Part of a small language model's weights.
Size: 24 layers, width 160, 2 heads of 64, MLP 448 ReGLU, vocabulary 772, 7.37M parameters.
Training: 200M tokens, 6095 steps.
MLP neurons of a small language model. Each row is named by its layer, matrix (gate and up: input weights) and neuron, and shows model dimensions 0-63. Each number is 50 + 15 x the weight over its row's rms, rounded and kept within 0 to 99. A neuron's up and down rows have the sign that makes its largest values positive.
After each neuron's rows, "fires after" lists the tokens most often just before its 100 highest values on Wikipedia text that the model never trained on.

L15.gate10:36 69 42 62 51 38 47 26 47 43 60 32 53 66 45 50 60 31 67 43 44 36 57 61 57 59 34 57 75 58 40 50 45 63 64 28 70 57 58 52 26 78 56 33 41 47 58 43 67 75 71 45 40 33 59 76 39 55 37 53 47 38 31 23
L15.up10:50 26 52 49 61 35 47 45 31 56 73 61 75 52 38 25 29 61 64 43 35 70 54 57 43 45 48 56 12 65 66 57 54 72 69 37 41 42 22 73 32 43 36 47 32 47 39 49 42 25 51 39 39 55 52 52 49 51 60 59 43 41 38 39
fires after: "d", " c", "t", "el", "s", "and"

L19.gate145:56 60 44 80 67 60 54 44 49 35 41 50 39 48 47 54 25 59 90 46 67 60 53 41 56 27 33 65 37 45 55 46 44 54 71 51 65 50 38 51 52 36 67 64 50 29 22 74 60 52 34 51 62 49 30 37 27 40 25 45 37 31 38 67
L19.up145:25 71 39 70 72 55 36 51 32 50 62 40 25 41 76 46 51 66 35 59 36 64 60 57 77 57 46 68 30 43 59 39 49 41 40 89 56 35 22 32 48 70 49 33 75 61 35 65 56 59 68 48 35 03 68 41 54 43 41 45 52 64 37 43
fires after: " w", "f", " f", " W", "w", "oin"

L16.gate346:37 58 48 75 49 66 57 43 42 71 64 30 37 41 54 58 42 60 51 18 54 46 40 65 44 41 63 44 57 53 45 44 55 34 40 45 40 67 37 53 55 76 53 27 68 27 61 73 41 83 58 39 54 48 42 60 44 47 10 75 54 67 50 45
L16.up346:60 47 60 52 57 34 60 38 39 61 45 46 40 56 52 27 25 67 61 36 76 59 48 19 38 33 41 59 47 25 36 24 59 37 59 60 41 27 66 52 48 58 45 25 39 62 47 45 39 28 47 87 31 60 41 52 16 65 43 53 40 46 63 53
fires after: "il", "ir", "ar", " \"", "ib", "ep"

L19.gate381:55 65 36 56 49 56 47 56 56 50 46 60 15 68 50 48 45 40 74 83 42 67 52 57 35 54 62 38 57 76 51 13 67 59 70 74 57 25 56 68 24 58 73 44 70 33 44 69 43 81 56 61 58 16 42 51 62 32 28 36 82 06 61 52
L19.up381:78 61 40 45 48 30 56 38 56 70 81 63 28 56 44 41 39 41 77 49 41 50 33 44 54 38 65 41 69 75 47 24 58 44 58 66 47 31 33 36 50 63 42 65 74 41 54 45 41 73 67 48 53 22 39 60 45 38 44 39 61 12 67 18
fires after: "t", "p", "em", " cont", " ab", "op"

L13.gate293:58 53 70 30 79 29 58 49 14 33 44 29 63 42 52 33 37 53 60 42 62 54 34 22 56 46 37 41 60 94 53 56 39 46 36 31 61 31 44 40 49 22 63 16 78 63 57 42 62 62 41 47 55 62 36 64 36 44 49 83 41 63 12 66
L13.up293:37 45 63 59 54 75 42 68 40 46 39 38 47 59 40 79 21 72 47 37 65 88 27 52 43 71 37 68 21 54 33 49 55 65 48 29 30 55 34 75 40 45 49 44 53 51 54 64 62 47 39 26 42 49 60 52 35 56 43 51 66 61 21 71
fires after: "we", "r", "l", "f"

L17.gate434:46 62 54 50 71 39 46 47 54 45 64 20 69 33 64 60 33 61 73 37 50 77 42 44 70 47 41 43 45 71 49 24 28 27 57 30 77 31 29 54 53 40 65 34 29 50 49 25 34 49 49 53 58 52 46 76 64 33 51 51 63 28 42 42
L17.up434:40 55 70 72 68 33 37 35 57 35 90 34 73 33 71 63 28 64 64 63 42 85 56 27 56 57 30 28 22 51 47 39 55 51 63 45 68 66 71 58 53 25 63 46 24 54 35 30 49 42 51 58 52 42 46 50 58 40 51 39 64 60 37 40
fires after: "l", " f", " l", " L", "f"

L15.gate329:57 62 46 43 59 36 30 59 44 62 46 71 45 71 44 35 39 58 28 64 40 57 24 49 50 19 32 65 46 41 59 30 48 49 35 69 28 36 73 47 36 45 72 44 60 74 60 70 48 44 68 46 52 66 35 34 43 44 56 63 26 56 55 68
L15.up329:53 69 61 53 39 35 29 61 56 76 79 49 31 71 46 57 44 58 49 38 50 81 53 63 38 44 90 14 45 60 68 35 39 29 30 54 42 29 40 63 48 65 53 33 38 55 78 40 24 49 45 49 43 77 50 89 55 40 53 77 14 42 48 50
fires after: " ar", " pro", " s", " l", "en", "s"

L16.gate200:44 44 50 55 46 60 39 30 55 45 72 50 70 70 73 46 43 46 42 78 70 40 84 90 33 57 45 62 36 50 37 33 58 55 54 77 60 70 62 56 67 70 59 27 38 55 33 46 60 31 51 43 56 43 58 38 63 32 59 68 48 42 46 56
L16.up200:24 55 34 64 46 70 31 55 63 59 37 59 50 37 61 54 52 41 36 47 62 61 75 52 56 69 57 53 51 62 59 33 76 50 52 45 38 53 31 36 49 52 72 44 55 57 70 53 64 33 22 46 51 21 40 53 58 48 20 80 43 52 47 56
fires after: " g", "oc", "ul", "ic", "ear", "ro"

L13.gate398:48 62 43 69 58 70 78 41 41 50 49 52 60 12 66 34 78 21 52 77 82 33 81 35 53 60 49 43 49 70 52 38 72 83 62 38 60 43 61 43 38 70 55 28 65 46 54 48 64 52 57 40 51 55 46 60 70 35 66 54 46 47 82 63
L13.up398:52 53 53 38 48 68 37 29 94 56 81 50 46 55 60 44 34 57 38 75 44 51 44 68 54 40 66 59 49 89 58 42 66 63 42 86 46 54 58 59 41 56 51 82 61 36 34 37 34 19 50 67 53 51 50 27 52 52 61 44 57 15 63 34
fires after: " s", " al", " Y", " to", " n", " S"

L16.gate437:52 70 69 68 24 61 57 46 38 48 44 52 48 55 71 35 53 45 78 47 55 51 68 42 48 40 26 44 29 48 55 46 35 48 68 35 35 42 67 51 69 57 43 36 63 75 54 82 55 42 48 42 55 83 39 62 23 39 53 61 51 55 72 46
L16.up437:43 65 35 28 53 28 63 26 21 46 41 31 50 42 23 34 54 53 54 35 54 46 63 42 70 40 46 64 48 51 46 21 54 59 50 14 50 65 23 65 68 38 55 46 62 59 60 74 41 62 67 47 61 42 66 44 60 55 57 42 28 50 57 47
fires after: "r", "l", "n", "il", "ol"

L18.gate207:47 48 47 64 54 53 76 48 34 57 36 37 46 47 53 46 23 72 65 33 35 61 62 56 68 35 21 22 46 47 62 31 71 49 45 29 48 38 32 76 45 53 77 50 61 81 56 43 25 64 67 51 39 45 58 49 32 50 31 73 38 24 49 65
L18.up207:58 63 49 58 49 49 42 51 43 32 48 45 50 50 49 49 60 38 58 57 57 26 79 59 48 59 43 38 52 20 42 70 46 54 65 41 36 29 37 53 20 23 48 47 49 44 62 45 52 58 51 82 15 47 35 80 59 50 23 83 59 56 69 54
fires after: "an", "n", " b", "k", "in"

L21.gate20:42 42 32 59 59 62 53 61 34 57 61 52 43 50 63 45 73 45 63 54 49 50 45 45 43 75 41 56 43 55 59 49 66 70 36 34 48 24 67 40 37 87 44 14 24 47 40 48 53 51 28 36 42 30 87 61 38 36 32 56 41 36 27 17
L21.up20:65 54 51 55 32 47 31 66 58 34 57 44 32 55 64 43 43 39 45 41 30 56 40 65 78 50 44 60 36 40 60 61 43 69 25 41 51 41 64 49 25 60 30 25 24 63 40 39 42 25 54 66 47 49 61 37 47 56 43 46 51 27 28 13
fires after: " t", "d", "ist", "gan", "ust", "t"

L15.gate327:58 72 92 51 54 40 84 39 40 68 60 64 17 32 40 19 37 61 50 60 66 59 69 53 53 63 31 39 27 48 15 65 56 76 59 45 51 16 52 70 58 65 48 39 25 78 52 78 33 64 62 30 42 70 71 63 41 54 50 57 71 41 54 34
L15.up327:80 64 57 57 71 47 43 51 38 72 79 62 48 33 41 44 14 68 39 64 50 58 78 48 56 45 60 38 36 59 44 68 49 71 56 46 45 22 30 53 62 41 39 33 50 99 52 89 37 46 35 57 63 55 73 41 65 58 46 49 40 56 57 79
fires after: "r", "un", "n", "ro", "a", "s"

L20.gate271:54 58 58 58 77 54 59 55 22 46 31 56 47 63 80 38 52 57 50 45 53 92 54 38 85 56 59 53 31 86 56 25 46 70 47 26 22 24 47 62 46 56 75 32 52 57 35 27 40 55 67 52 50 25 24 52 18 40 41 30 44 34 52 42
L20.up271:47 61 51 61 63 54 54 50 34 39 46 58 62 32 63 61 50 53 46 66 32 83 35 56 49 65 43 59 40 73 53 24 55 52 73 53 58 53 17 38 33 44 69 38 51 51 37 50 44 51 46 66 39 15 48 55 36 42 51 41 50 48 24 12
fires after: " f", "f", " w", "un", "old"

L18.gate212:36 64 60 55 68 66 44 63 62 80 45 42 64 20 80 34 55 51 83 54 47 45 46 71 58 44 39 55 55 45 45 52 87 48 47 68 37 55 51 20 20 52 64 39 66 25 50 27 49 33 42 42 55 36 50 34 57 19 38 77 74 51 51 50
L18.up212:40 47 69 36 41 21 17 54 64 58 54 58 53 59 48 48 60 54 56 43 13 69 48 11 43 57 44 43 51 51 55 40 42 61 69 59 46 51 66 45 58 17 33 62 35 31 54 74 38 55 42 52 65 16 36 40 44 52 52 39 45 40 71 42
fires after: "st", " con", " d", " st", "ist"

L4.gate340:31 58 49 47 51 56 43 44 38 69 67 59 52 54 56 36 43 08 80 51 48 43 59 59 45 52 50 62 68 28 43 25 93 68 24 51 80 46 46 51 76 44 67 44 66 53 46 28 71 51 36 51 58 31 55 48 57 54 40 54 55 25 58 58
L4.up340:46 34 38 22 34 60 49 15 69 58 66 63 61 66 42 33 45 36 53 68 42 42 54 51 41 62 28 47 94 50 46 35 56 61 33 70 49 45 48 42 65 54 69 57 57 63 39 64 59 56 56 68 57 43 49 34 50 35 41 24 50 10 36 62
fires after: " ", " s", " S", "cc", " C"

L15.gate408:38 50 46 72 59 51 79 70 28 27 45 34 40 62 61 56 57 46 78 44 47 35 58 29 47 40 61 37 51 34 72 58 54 49 71 46 72 62 60 51 56 41 12 49 51 54 46 73 42 43 51 24 55 61 69 82 59 46 26 61 42 61 28 51
L15.up408:30 45 67 68 70 48 61 53 23 52 41 36 43 48 68 60 55 58 48 43 69 57 46 50 71 58 61 30 32 37 42 45 55 50 66 56 64 63 68 68 46 57 58 33 72 53 40 44 57 54 63 24 53 47 13 65 35 54 55 67 53 59 34 44
fires after: "er", "il", "ul", "l", "or", "e"

L19.gate376:30 61 53 59 60 57 57 52 61 47 41 63 52 74 39 45 48 44 52 72 79 36 54 38 64 23 44 34 64 39 35 46 49 52 68 48 37 43 55 47 58 41 43 52 51 60 54 68 61 50 54 65 71 61 80 24 36 45 51 42 45 64 63 47
L19.up376:52 55 66 46 61 36 53 50 67 57 39 46 43 44 37 44 43 40 58 62 58 61 38 67 52 17 61 51 45 46 81 45 68 31 36 63 32 46 45 43 68 53 49 69 10 22 41 48 61 68 58 62 40 67 62 69 21 43 38 50 53 46 23 38
fires after: " |", " "

L17.gate425:56 96 44 60 60 41 37 34 67 68 55 69 64 43 53 12 54 50 99 45 61 48 85 74 69 36 54 42 64 36 62 43 51 32 42 75 49 47 54 50 38 39 50 39 61 20 58 61 48 45 61 55 65 29 49 66 44 51 36 61 40 58 65 30
L17.up425:66 86 51 50 69 49 46 31 53 53 67 39 53 39 56 45 36 53 72 45 44 49 50 30 85 46 40 54 56 70 59 44 15 40 75 81 42 29 65 53 56 48 65 75 49 83 64 48 41 71 56 61 41 53 48 43 70 59 52 28 39 39 33 59
fires after: " con", " c", "ap", " C", " d"

L16.gate424:30 57 42 59 42 58 21 72 55 40 62 24 70 31 40 57 52 51 63 64 58 50 45 63 26 22 42 43 60 56 58 75 67 50 49 47 71 57 51 62 11 51 61 29 23 69 51 30 45 84 55 37 49 46 63 75 40 35 53 61 35 32 47 29
L16.up424:86 79 39 46 61 66 66 58 37 35 43 69 57 71 51 39 31 17 56 53 49 63 52 71 42 54 59 53 49 49 35 64 48 79 67 46 29 37 51 42 25 52 46 11 39 50 38 44 55 46 36 71 77 34 27 67 75 55 64 55 47 51 53 47
fires after: " al", "er", "d", "el", "l", " ad"

L20.gate323:67 63 63 74 56 60 60 32 48 58 36 46 52 28 51 46 34 44 56 51 52 43 84 51 28 56 13 21 64 67 61 60 44 49 82 37 57 68 59 47 27 51 42 35 53 50 15 39 44 59 44 47 66 73 51 52 55 42 55 31 50 31 67 55
L20.up323:42 29 65 40 45 65 46 33 68 19 36 88 49 40 46 53 56 27 55 45 55 57 59 67 55 82 43 04 64 62 31 74 47 53 58 29 63 66 39 59 59 34 55 43 48 37 17 39 39 61 39 61 75 28 36 70 43 45 48 64 47 67 68 50
fires after: " A", " as", " ", " n", " on", " in"

L12.gate160:66 62 62 67 55 54 26 56 70 28 25 40 53 41 62 51 53 63 74 51 32 85 81 63 59 28 37 24 47 86 83 49 63 55 58 61 43 50 40 33 43 61 61 28 44 57 26 16 57 35 54 66 54 86 44 49 31 39 52 39 56 45 50 58
L12.up160:32 46 50 62 56 55 71 34 56 47 39 71 52 51 43 70 67 47 61 68 38 59 65 40 71 37 53 38 66 43 99 55 67 53 21 35 56 50 54 47 43 39 44 37 47 34 36 57 56 88 37 41 68 57 47 39 70 60 68 59 41 40 29 56
fires after: " in", " to", " ", " as", " at"

L14.gate118:37 49 41 55 51 42 49 46 69 31 21 27 36 50 37 47 30 72 62 64 61 70 72 38 51 44 70 23 47 44 61 47 59 67 54 30 63 53 42 68 32 41 49 49 63 72 12 28 55 51 62 73 44 37 56 24 47 34 20 65 64 42 60 51
L14.up118:37 40 46 55 46 65 64 34 68 46 22 48 49 44 50 45 48 48 45 59 54 46 70 67 46 40 47 22 49 62 41 34 72 37 30 60 51 56 68 41 32 58 60 38 71 32 14 19 72 42 30 56 57 53 54 22 35 59 38 20 48 53 64 64
fires after: " includ", " ab", "t", "e", "ov", " in"

L14.gate104:44 37 35 85 79 45 72 40 54 56 69 51 52 32 60 56 41 64 29 69 53 80 30 35 73 53 52 63 20 44 54 50 42 52 55 56 53 48 44 76 69 35 73 54 75 54 46 56 44 71 55 50 46 55 48 39 37 49 74 53 51 51 33 36
L14.up104:65 56 27 33 76 60 79 35 56 65 47 36 35 38 52 32 48 62 63 78 32 21 68 49 58 49 31 65 47 42 60 42 48 52 50 67 47 38 47 56 60 52 78 66 74 39 71 43 59 43 73 51 44 29 60 45 47 57 23 17 87 38 75 52
fires after: " G", " St", " f", " S", "f"

L7.gate233:47 55 57 72 63 50 45 55 39 42 42 64 21 75 59 57 58 52 99 51 54 82 48 13 67 63 46 52 39 58 57 43 39 55 47 68 63 30 44 52 83 77 55 55 68 59 14 55 54 58 42 66 34 45 44 40 53 38 45 34 44 21 51 47
L7.up233:56 54 41 95 50 54 67 47 47 37 39 51 21 67 50 62 39 60 93 59 71 63 37 28 55 41 84 42 40 67 55 50 44 52 53 70 55 25 62 60 73 83 42 68 63 69 50 43 56 33 45 57 37 45 48 57 55 50 45 40 44 40 58 43
fires after: " wh", "r", "th", "f", "h", " f"

L4.gate193:37 57 35 41 87 71 08 43 68 34 61 41 49 60 67 39 43 41 82 53 44 12 49 56 52 64 34 48 42 44 62 59 43 46 61 47 62 25 47 45 65 40 24 79 52 85 42 58 50 44 66 61 23 34 46 34 60 42 48 45 57 64 44 40
L4.up193:54 39 21 21 65 56 59 13 85 20 57 49 85 39 55 51 37 26 67 79 70 43 48 68 48 37 44 60 35 40 64 49 62 70 43 70 56 37 37 51 56 47 18 57 39 58 50 62 68 39 47 55 36 28 51 36 51 39 22 31 41 48 63 50
fires after: ".", "\n", " a", "s.", " A", "A"

L12.gate236:52 59 53 35 52 64 51 31 29 66 83 59 53 45 57 04 76 43 62 68 27 60 46 51 42 53 51 15 91 82 52 47 53 46 48 55 42 59 53 59 06 63 24 23 64 44 45 35 58 65 58 64 58 58 44 63 48 49 43 51 48 34 50 25
L12.up236:65 63 56 29 36 59 48 38 51 37 75 75 42 62 43 07 42 54 52 73 33 51 38 41 38 52 48 37 80 63 48 58 25 37 33 67 51 45 58 43 23 72 35 24 61 39 71 52 67 58 43 81 66 26 53 69 43 49 39 46 63 37 62 38
fires after: " ar", " ex", "p", " in", " O", "t"

L3.gate111:16 45 56 33 82 51 27 61 54 49 33 59 53 36 57 30 62 34 59 45 53 51 22 30 53 60 22 76 59 49 54 57 36 60 69 65 91 57 49 43 59 52 37 60 48 50 32 53 51 66 79 32 40 41 61 41 51 27 35 55 47 31 31 46
L3.up111:15 39 31 19 52 62 20 53 53 46 52 69 65 39 49 32 52 44 56 65 63 37 27 39 72 58 59 80 54 48 27 54 58 63 60 67 46 42 14 57 56 36 49 45 51 71 26 53 54 61 71 14 36 67 64 61 49 40 58 54 41 47 45 52
fires after: " Le", "ro", " A", "all", " le"

L15.gate389:10 51 64 59 49 21 63 52 47 57 54 77 41 51 66 50 52 60 49 31 53 39 60 35 51 35 44 39 53 59 96 39 48 50 46 51 47 60 41 35 46 71 48 43 37 75 48 62 37 59 65 37 84 42 58 76 50 28 51 83 58 28 52 22
L15.up389:43 43 52 61 64 48 44 58 45 67 54 19 52 54 73 47 34 41 50 39 48 39 43 52 24 20 38 64 43 79 57 47 49 61 31 61 32 52 25 25 36 68 60 32 71 66 38 59 60 38 46 69 69 44 61 35 46 48 50 43 65 47 43 39
fires after: "ter", " Com", "or", "er", "ur"

L4.gate218:65 74 40 50 73 44 35 28 34 45 53 50 62 21 50 32 62 38 96 53 74 61 61 54 71 66 19 47 61 37 36 53 52 54 31 71 50 62 33 58 57 54 50 68 32 88 39 34 65 54 54 22 65 51 67 60 39 34 40 30 60 17 57 48
L4.up218:64 68 22 44 54 35 23 26 33 52 49 68 69 18 47 26 54 40 62 69 70 62 50 46 49 67 24 66 57 32 25 41 51 37 25 76 55 57 35 71 50 43 39 74 43 67 33 51 49 69 39 42 55 68 61 62 35 50 62 10 50 27 61 77
fires after: " s", " cl", " Cl", " S", " d", " bec"

L17.gate150:62 43 46 52 78 58 49 47 65 68 76 52 70 56 78 25 46 59 62 49 25 49 69 59 55 43 53 62 54 77 54 32 26 64 40 59 46 47 36 39 82 47 57 53 61 45 50 45 34 73 96 35 55 46 41 63 31 34 30 59 32 44 44 47
L17.up150:62 41 45 31 49 58 41 16 76 61 87 51 69 39 53 62 33 70 46 78 59 24 56 71 59 44 60 43 49 63 50 26 62 64 23 62 53 66 65 49 58 60 09 42 59 51 55 42 54 69 59 44 60 32 43 77 64 53 44 40 30 52 67 52
fires after: " e", " s", " r", " b", " f", " a"

L14.gate265:43 56 66 41 65 38 51 49 53 37 58 58 62 39 47 32 45 71 60 67 27 77 52 49 31 64 62 15 75 64 47 56 54 29 42 55 50 44 26 45 10 68 54 14 71 40 24 33 48 55 33 64 58 62 42 48 54 25 76 56 48 40 51 53
L14.up265:32 23 59 63 54 54 47 60 61 49 46 69 78 73 58 34 53 46 34 36 21 86 30 48 43 55 42 57 74 52 22 49 36 44 51 60 69 35 43 60 56 63 41 30 71 43 20 49 41 38 58 55 58 23 66 09 42 50 55 44 66 67 43 64
fires after: " in", "t", " (", " re", "f", " s"

L18.gate125:45 71 61 69 64 34 63 66 14 61 58 76 57 35 75 29 42 50 43 71 45 61 31 31 54 49 68 53 48 62 54 20 51 40 51 64 38 36 44 48 74 54 52 63 44 61 29 31 30 40 54 20 63 50 58 50 46 46 64 63 35 22 38 47
L18.up125:59 58 55 36 57 56 50 47 32 81 58 39 46 24 54 25 62 34 66 53 34 50 57 57 66 48 59 56 28 73 63 30 57 70 15 82 34 22 19 43 91 56 59 62 58 54 47 51 45 54 71 28 41 73 63 51 34 50 55 55 55 35 51 35
fires after: " be", "ount", " St", " S", "t", " pro"

L16.gate135:16 51 42 50 57 53 63 61 56 53 77 41 33 41 47 26 56 55 70 69 45 47 90 33 65 66 27 23 79 38 51 48 41 61 60 85 53 64 59 66 69 61 65 42 50 58 40 53 58 49 82 20 58 65 44 59 50 41 49 64 60 71 59 40
L16.up135:37 49 37 34 62 17 30 65 72 56 98 31 56 61 59 57 52 49 43 38 47 55 25 52 62 57 49 57 46 48 46 32 62 35 28 47 47 64 39 64 51 47 57 33 85 18 52 49 23 34 52 46 55 45 45 30 58 45 61 51 41 52 49 56
fires after: " l", "i", "b", " L", " ro", "u"

L21.gate162:43 54 64 59 49 53 48 54 59 30 31 62 44 85 39 18 39 46 74 53 73 81 52 64 43 49 36 52 29 34 62 48 23 25 62 84 10 14 53 41 53 55 45 48 40 60 38 79 30 32 43 45 69 57 53 43 35 41 54 37 71 48 64 43
L21.up162:46 61 59 67 43 50 49 54 86 49 54 21 37 70 42 43 45 35 38 45 61 59 14 49 33 42 58 59 48 21 57 58 51 49 37 53 63 27 72 46 51 40 64 49 44 57 60 66 34 70 71 63 28 54 50 41 59 41 29 35 52 30 70 55
fires after: " |", "x", "|", "v", "p"

L16.gate312:29 40 42 26 55 29 66 29 24 55 62 43 46 47 82 61 43 24 48 56 36 75 61 54 73 51 54 56 73 71 41 51 49 69 30 46 67 39 64 50 46 42 59 25 56 73 14 40 73 44 65 70 62 33 23 35 24 44 43 63 78 56 36 50
L16.up312:47 51 43 00 66 02 63 41 65 47 68 47 40 37 35 57 71 60 55 54 41 47 44 60 48 47 56 60 45 66 23 31 33 70 44 53 41 56 40 43 52 53 59 53 79 22 58 36 51 71 53 41 41 43 39 57 65 54 73 52 19 65 59 31
fires after: " L", " l", " H", "u", "H"

L18.gate430:24 60 58 53 58 53 85 49 40 44 52 34 40 58 65 34 31 42 66 54 62 37 66 30 67 54 44 20 67 77 61 50 33 38 51 46 71 73 53 27 58 55 43 43 74 29 42 36 63 56 86 70 66 65 42 67 55 46 23 71 43 52 42 30
L18.up430:18 64 49 62 55 40 55 78 29 44 52 59 43 55 45 54 48 54 59 48 65 75 53 68 47 44 41 51 30 35 48 40 69 38 66 45 66 49 43 67 41 36 36 46 50 70 70 59 37 31 58 29 41 54 40 24 22 69 60 55 65 70 09 33
fires after: "l", " Al", "il", "r", " L", "mer"

L17.gate267:47 57 48 59 49 28 60 68 63 53 65 53 54 64 71 30 50 65 68 48 49 28 70 35 71 34 58 49 60 50 28 59 36 65 32 44 61 44 44 29 38 55 65 24 56 50 51 60 40 83 77 52 47 83 46 73 71 38 50 60 32 55 57 37
L17.up267:55 33 55 66 57 53 38 68 55 61 23 34 49 38 39 46 24 54 63 27 99 80 67 29 42 40 49 60 38 22 52 57 42 76 68 35 40 52 57 68 42 39 48 49 52 63 31 62 63 20 43 60 59 43 31 57 61 77 31 53 49 40 79 70
fires after: "ar", "il", "al", "b", "u"

L14.gate157:56 38 64 65 61 43 46 30 17 79 49 68 41 58 60 26 59 59 37 92 34 64 42 30 56 52 53 39 76 18 65 59 46 41 49 24 52 40 52 61 42 66 56 31 34 76 41 59 57 36 65 50 33 30 38 48 35 47 52 55 68 57 62 39
L14.up157:55 38 47 29 71 45 82 36 59 29 47 65 41 00 71 49 27 50 54 52 46 41 68 58 50 52 57 62 35 81 36 47 33 68 76 60 56 55 37 41 30 26 46 41 52 44 76 36 70 49 52 58 35 24 75 38 52 52 59 31 57 25 39 36
fires after: "ir", " f", " s", "f", "re", "b"

L19.gate167:69 52 63 74 48 54 58 67 51 49 63 30 38 58 59 65 28 47 38 14 64 38 44 16 75 37 43 30 32 79 56 34 45 60 47 32 64 28 69 62 60 54 51 49 57 71 78 59 71 47 56 63 64 56 57 63 70 49 52 48 44 10 33 55
L19.up167:52 43 37 44 58 48 32 64 49 91 43 44 49 26 63 51 43 38 41 45 48 56 48 37 10 45 44 72 53 72 49 57 65 33 32 38 38 31 39 59 27 64 26 48 47 68 46 63 53 19 46 71 62 39 65 45 57 48 50 50 45 67 40 44
fires after: "en", "er", "ur", "y", "an"

L13.gate91:62 46 69 42 60 60 73 66 27 21 55 51 63 55 59 31 64 47 77 61 67 32 68 44 48 66 32 43 74 65 49 47 59 58 55 28 46 36 51 26 47 24 14 23 40 58 09 47 47 54 55 64 61 70 53 74 44 44 36 56 62 55 70 41
L13.up91:73 29 50 49 51 50 72 49 68 13 41 57 46 56 54 33 40 50 43 31 44 41 37 72 40 53 41 32 62 41 49 49 64 65 32 27 22 60 29 63 62 31 46 37 21 43 23 12 61 49 29 84 75 32 53 38 34 50 48 50 59 55 48 38
fires after: " ag", " se", " A", "x", " n", " cont"

L10.gate62:39 73 38 47 56 70 55 48 59 62 48 20 56 37 61 42 32 44 60 53 46 35 35 42 45 51 30 67 54 66 62 71 35 47 54 92 81 23 53 44 62 40 28 69 71 59 20 49 39 69 53 39 31 53 70 20 35 38 35 16 48 32 36 43
L10.up62:57 63 42 34 60 35 31 48 75 63 53 32 43 53 58 24 46 50 65 41 47 43 38 73 63 48 39 68 47 68 58 63 53 44 60 99 70 37 54 44 55 42 56 62 70 68 21 42 37 62 58 49 32 43 72 07 53 53 34 00 56 28 29 49
fires after: " A", "ro", "he", "A"

L4.gate154:37 75 63 32 59 66 44 49 33 56 49 68 31 41 89 37 73 64 71 50 57 60 43 30 56 88 42 37 49 52 71 45 38 44 39 36 62 23 48 34 77 47 45 73 69 48 34 28 60 66 55 25 50 41 31 55 62 21 68 47 52 56 54 66
L4.up154:49 61 62 64 50 52 52 63 65 39 50 44 33 61 64 48 34 69 64 56 56 55 46 76 38 30 87 73 60 46 46 68 47 48 37 47 42 38 62 66 58 31 33 59 40 51 26 49 43 22 49 61 62 46 57 24 37 75 50 38 27 63 82 29
fires after: "f", "c", "r", "in"

L16.gate304:40 76 49 31 56 54 71 46 23 29 27 45 71 41 56 40 68 64 59 90 27 66 50 67 49 53 69 30 63 68 52 47 69 76 49 32 39 42 52 33 36 39 43 39 75 66 68 43 52 44 45 60 46 59 64 47 50 32 66 50 49 49 57 33
L16.up304:42 77 53 44 36 59 26 63 47 53 70 88 48 61 51 48 40 34 39 60 42 67 62 50 52 39 55 54 74 56 53 65 50 39 56 43 27 39 45 78 41 51 43 26 22 73 31 51 56 51 57 57 36 41 43 61 45 48 54 59 46 44 84 13
fires after: "t", "f", " s", " ex", " S"

L15.gate247:53 15 46 22 59 59 44 31 55 53 57 58 84 53 58 41 46 64 47 36 58 51 43 11 44 43 13 59 53 63 43 51 31 78 62 57 51 16 44 34 78 48 31 67 33 37 67 36 55 64 73 57 79 53 35 44 39 36 49 72 52 69 48 30
L15.up247:59 33 40 31 43 40 22 25 61 62 63 33 82 31 51 52 35 58 38 50 56 57 44 47 56 39 35 50 47 54 46 57 37 69 52 74 57 21 55 37 31 58 40 68 51 18 48 59 54 65 55 47 57 44 45 03 39 47 48 79 51 60 54 43
fires after: " l", " b", " st", " gr", "l", " r"